{"n_layer": 13, "vocab_size": 2048, "norm": "rmsnorm", "norm_place": "pre", "rope_base": 10000.0, "attn_scale": 0.125, "init_std_qkv": 0.0259, "lr": 0.0102, "beta1": 0.9, "seq_len": 1024, "doc_mask": true}
MLP neurons of a small language model. Each row is named by its layer, matrix (down: output weights) and neuron, and shows model dimensions 128-255. Each number is 128 + 24 x the weight over its row's rms, rounded and kept within 0 to 255. Numbers have three digits each. A neuron's up and down rows have the sign that makes its largest values positive.
A block is one neuron, or neurons of one layer that tend to fire together. After each block is what it responds to, as a language model described it from the Wikipedia text at the highest values.

L10.down248:120140190168178158115114132132161161097103129145047115146150144132099183112162141109149155111142121114155145126118131111132147137138132141142105098104121162127139189116123139140102108105105165136110144140148108106121124086151096153152103091124159123129153142122120135125149151133161136137167138151174113162100135093118104152163110127122110118126125115089154137155154112149188098139088
L10.down383:130167150105150125113140104136081098166112143134146124155143142122138114146103131138139142125094136178150103140158149112134142118108113118110110115146082077090088121134111123141148107104117131134132184145141104124138140155081141171145095156151127151123107107125128129151129159125125126149145125092137119108120138119125129120114110088120091146094128136129080126115107153155114130104154
L10.down388:142143137134119101112106110138100093130182100119120112127140158159094121131086116102151083142113120123141159130126121201149173096105191115134117131138126141163173115109176106110080120150111121064133117120099106157133117141177132147125142153102124093113124165126156108086136120114131101131115077144152091124143090149128093150142171144132069139140146130086106127160131125169110136119105
L10.down463:083132122164119129145147136167139086126159089134143132098132100121125110096106159151172103102106152166137135145099135111147120113090095152116111092114114148168151130110094179153095131129116157152162143142133123139130144167122132086133121123109135084150121121145113135139181137151117118156135170103116177109131150123153093068168134134101163105137147184117140151140138139126093143135152
L10.down483:123113092140129122128121111159132116153126126145172119160150116147115111127109135161125097148128150133143134119135132113120136134140143121130107173097138126125099149079114117156131134114140140122168125133107123116131147133120120116125110076140096059109109172152112146155140138080184112126110112124088148109101112126106106140124136172142162159116119141110110144166134132127121126081126
L10.down619:124142127149100100136135121116131154111140138106127111122136143131158148161122155117134111149090125133155127100147095145120141124135110146116146109119129085102132166129125110116153128119141167119102182103111146047120171137137120142170104123127140173136110133131158167154117124144115139134141100131159097066132111106110129115135176142113102171132139125091151139111137165098122155105118
L10.down641:083147147097086136105135151122107111063119128107159158160122135090096114135137154098121114143179131128123110086153116113154124150063105124121062152168139105109117102103146154118169111161107140101123179129118138133118106160135130163154112129136115104139106176080126152097119127115091080140133070158110119119151140127157159074120128076141133144136119093115132141113099146178134128120116
L10.down648:158089133134155127146155105125142106127137131120088114144104109132150124159160133135114144119105114112176151142101125099150117116118136083137116125095139120152136148166125098091118110119130122142070092151153147097134158156147156106121156102147129098097122119133100137130097141118128101137134145126167118132117151161094141137129117129137178135127140184142113152094129116120196093183064
Responds to: Empty table-cell separators. Pipe separators marking empty cells in wiki tables, mostly election result rows after "Labour hold" before "Swing", plus weaker hits on "or", "and" and mid-word fragments.

L3.down64:081084140094095182137157107126104090138132184139135126134138094139143099093136124142117129131137123102133138088107128151138114121118153107111118170116110132143162127112155102142134132167119151117112130103135123137138135156120072126170128093079115185147173100101170125127155134149143106131134116149114103107131139086113127160092116131120088145122123166179110124079126089162118177140138
L3.down92:095102116115109138099144090146110155135107122133137119103141101132123098145118110049108118111144106100113057137136151146119126096135131133133104152155147108130123137138152094136135129110138130112087149170125113090199137133178133109136099115176116142156125142106104126154141171136158170119172101076123151140167111120086134140089141127157113164130166138147126141126131153151105133129134
L3.down132:149173113118135132097140134172147152116152138086144117129145137165106128153211116134124100097169140115128107121140115137133067167163130157124086104097115132117089136112132095132083145149170136113116154139134126118112158165084130096119159104096121118122112144109169153134168078146143084169085126119110106120100157144069091152090152123169122147135168147114122162104109140129166124074104
L3.down401:141098142138150119118150114136173128121111116152137170122136132134072182133142168131101090138131157134118103110110139124172152098170114147150125141164106138129106157096115125105111132124119140095136111129146118148138108129094078136086128128123158152112127151168132117151149131135147093132107113146148121148143146142143137140126132095126084118138134142151088143171139123173138081120104
L3.down477:115130085149109112116149155150167127132137126102125128153133136099138124136117111083133120157115131110130121111130141147145137110091201118145118114102098110149157149144186137105171147158142141132112133111119123136120112115149131110124085103135165119145122163147103117148135141171149136091162176112080105113099142140149131121099135093130129141131126124157083085161125133148130129146127
L3.down521:111143104132116161124086105114110148080105111143116098154081145140134115145105109103149133134064154150091065107123100080122145153123089125125112140112128101144154123133138127120061162134145117097162072121106150125128108137127102114134138092123149117112109127094154115125108154134089134160131136172145152114140110084133132111118102110081165128138100131118110160099134115114128139101122
L3.down543:114108132153142098139129110109095138090116118126150125103114134126120121114131143113131150109110154105148149145110168132115118126099151138111131129138168117130105147165132135112130148175124145103113138160100078138134168130098128110153180131066117152135112073097155121079134090141092105140082156120128114135120149153146135119106117122089188082128091173150137157149132118152149141081140
L3.down634:135120099129138093105113127120118106099099132146142127122100106170120114164106135161099159128106168131116139112180103169079090123132098143152110125090128147138119142183145133143149080157119131128170100091090084102166135130084119102120120102170113128109133168153152103126152165060125140106143148147110150145113142097155149098172157080162121105140132116126086122117153134145146131100152
Responds to: Quantity nouns and word fragments. Nouns usually followed by "of", such as number, population, age, List (the number of, at the age of); also mid-word fragments like ver, ber, bel, ent.

L10.down112:157108055147105121155140131120101125129112134133137161097101110091150099125129109126106123101149126145106141121094108107125116136098097085139122140180103130109132129141139132124108121108126124154155127158151167124106093153121157082164190167110099135097120102120107113140123110150112146119126105085123074131162117078144145129143137094146125122125065134116130164102111187109120122106130
L10.down263:132159149150144143140165141158161111153123122129114112127155180125161115085112120100127129120161155117123119114140154114175195146097141107105102129131100145096155107087117093133106134153119131160166124172154131146111138158126101064147158126082106157143178135115107121133119092149117148135126081122148144127142116121100104109124118124167141129147117095150126170129142153156129089142121
L10.down279:164104124110154097120132115123116136130147123125124099143119111169110162123149134129104142083134092123111122121115152100099099149149109114121095126155131150098109123055120123103150124145129130139049147109127111164089138113086113122121100121106150139150099067148107113079143110073141104200141150088106138124142110144108114131106122177089113151140134118131162117122094103114134099157120
L10.down301:159133083128108128157128109151166112084142124135133147123116136130193133085138121137113117109131097165122110144105136160100135152165173138179149133153139124115122127141153131076177109128150120081099143159125104130132125176090138128127154104134107127109118099096100143142098132131133158109167148115130127136185093122126153149149130093145116152106072151140118088145170116104122131136095
L10.down331:098113101101139153098109089107127125120129158132184155127121174122126176101171131070152138109147142102114183139089127158146152110089101124097131128108117114115160121134113142125105150117122100144136106129131108135118144101146161098170135090158178092143102139149155135175099110176107102143132113137144139087083143161119144114109132114127144088106128103125142148170138107138082106120084
L10.down444:146152139133128118110136174086134105144146149108153156098150125112113157129119161120112159121134135114104165127094155133135093107085110089110145160150119136150111121096151084101117123113136106141151135105127141146100150132065111118167093100123173144087148105150127129126143126129142123116126135120104128078117131144134148116123160108203143117111102118100195152132118132142098125141143
L10.down533:122146110112137131089119126125120113113137105149092121136086096153139121104108178075163120110129114141134137069136126128128139117123137111140147092147105128154128133117089128130142132094069140180143109142118125144075134109155149160088160133143173130137177140112138149163122125140143127102108114138139173126104093154102184143084123100167110108147122124131143131111117144126110116132138
L10.down696:152143146131126112119160080123159120133134114142127107130104104165100154160137097115137146098106131054127140119137122128181152109132183093156132133126125177190142145153142185087162071110110125081120097157136139122134149124154137101112154150127098136101117147128145147136104143137090152112097144085123091146113162122126182114171153131146122116171142108123141089167116137130098162119121
Responds to: Time-reference phrase endings. Final token closing a dated or time phrase, such as year digits (19'83', 20'21'), "election", "season", "century", "War", or "1970s".

L3.down31:134153119120113109122092154122168153140113081115099144125175117147140119079132168173145141164141081138112111099103098146058142113124092073120129139128098170145144128138114095171155094127151126123122134134170081124151129141122111116172123151119139133113141080137120120165130135177120125135132130124096164120127086093145068162116108086110120136127118122107115119149124144124101124098135
L3.down51:147151159130168095133153157115142091111147107105109076140122068100139120117145159142132137155100178122118162091108167116166154123085122121116121139135127146128082125131133085132131134160119155119115135154150165122104131113164105135095139115106107152117109172114121171089166158122106124141136156119124143144141122074107135121133126121147164107136159103131171131124124131145112094169139
L3.down102:128150105164146121087162116130126120133098123105124103126076149102084139116127167138163135115093095142110150167109120094152162153129124091117142130101120140135096139116140105146157116101091110115146151124129175110096122119103145174117134127127131114092122132095169130091141147081108116151120125127096142136094174105184137178142141119144165097160128154108181110162157114085107116129150
L3.down269:122105151132130098125099129155137151081113124101134120178135118147065139099115138126158147113125106103100096131131143157146168151091135097144127120111110147125124135173146126141118153179148181134136164126125108133115112132131151185151109143109106112121109137098077126131138136148156125116148138112177167120117131120176133152146113124165152143124174120137123105112081106130156119111132
L3.down361:158117122155162164077140106136127164136125132134088084124101125092135101110155132148137116098120150125114132099151093140134144146131113152141117133147116118078157176159127158140140110129094138180175116114074106156090120085128142123163123144123165095140090153112118115126098088133126134170134134095129114147093154132106126112156143160117117140072115111135169124109159127132153125129164
L3.down372:170092126147146139148146149156141192121103132097146164129159131134088144131126100138145120110138135174143160170077143129126160110149083101155136150126068088148109135069145117114111148109149157153098158130126166146144108135156150139103087128134131126143100186171127101141141133134096146125169148121122114140121138116125143137097143123126117155103153155143144110116092082126110064150159
L3.down402:139120097120140138109151111151107163159139141152141141100148179109144115120121124128129087128139178110144109093138157119141105121150152111110115150150132121083151145126138139081113136096157149083121134117169139138157150171109171143098154148082136062124127131094138111194143136081161115123155126108074130143101125128102119119156157126121154115124120122116120111148122087176120125149106
L3.down578:110141139124121118147129123114147138096133123144120155111100121148181115101130158154143123074138165107123121115118133110161134106101092136126112149159092105064129124142159094109099132143124112105101089116115115157089116139158196134117139141093095109101145118105127147110161106141129130118133094117128143128143117141117142167130146129132135138166149133100124114133113080116158139125067
Responds to: Year last two digits. Second token of a four-digit year after 19 or 20, often in section headings or "In 20__," sentence openers, e.g. 20|10, 19|95, 20|07.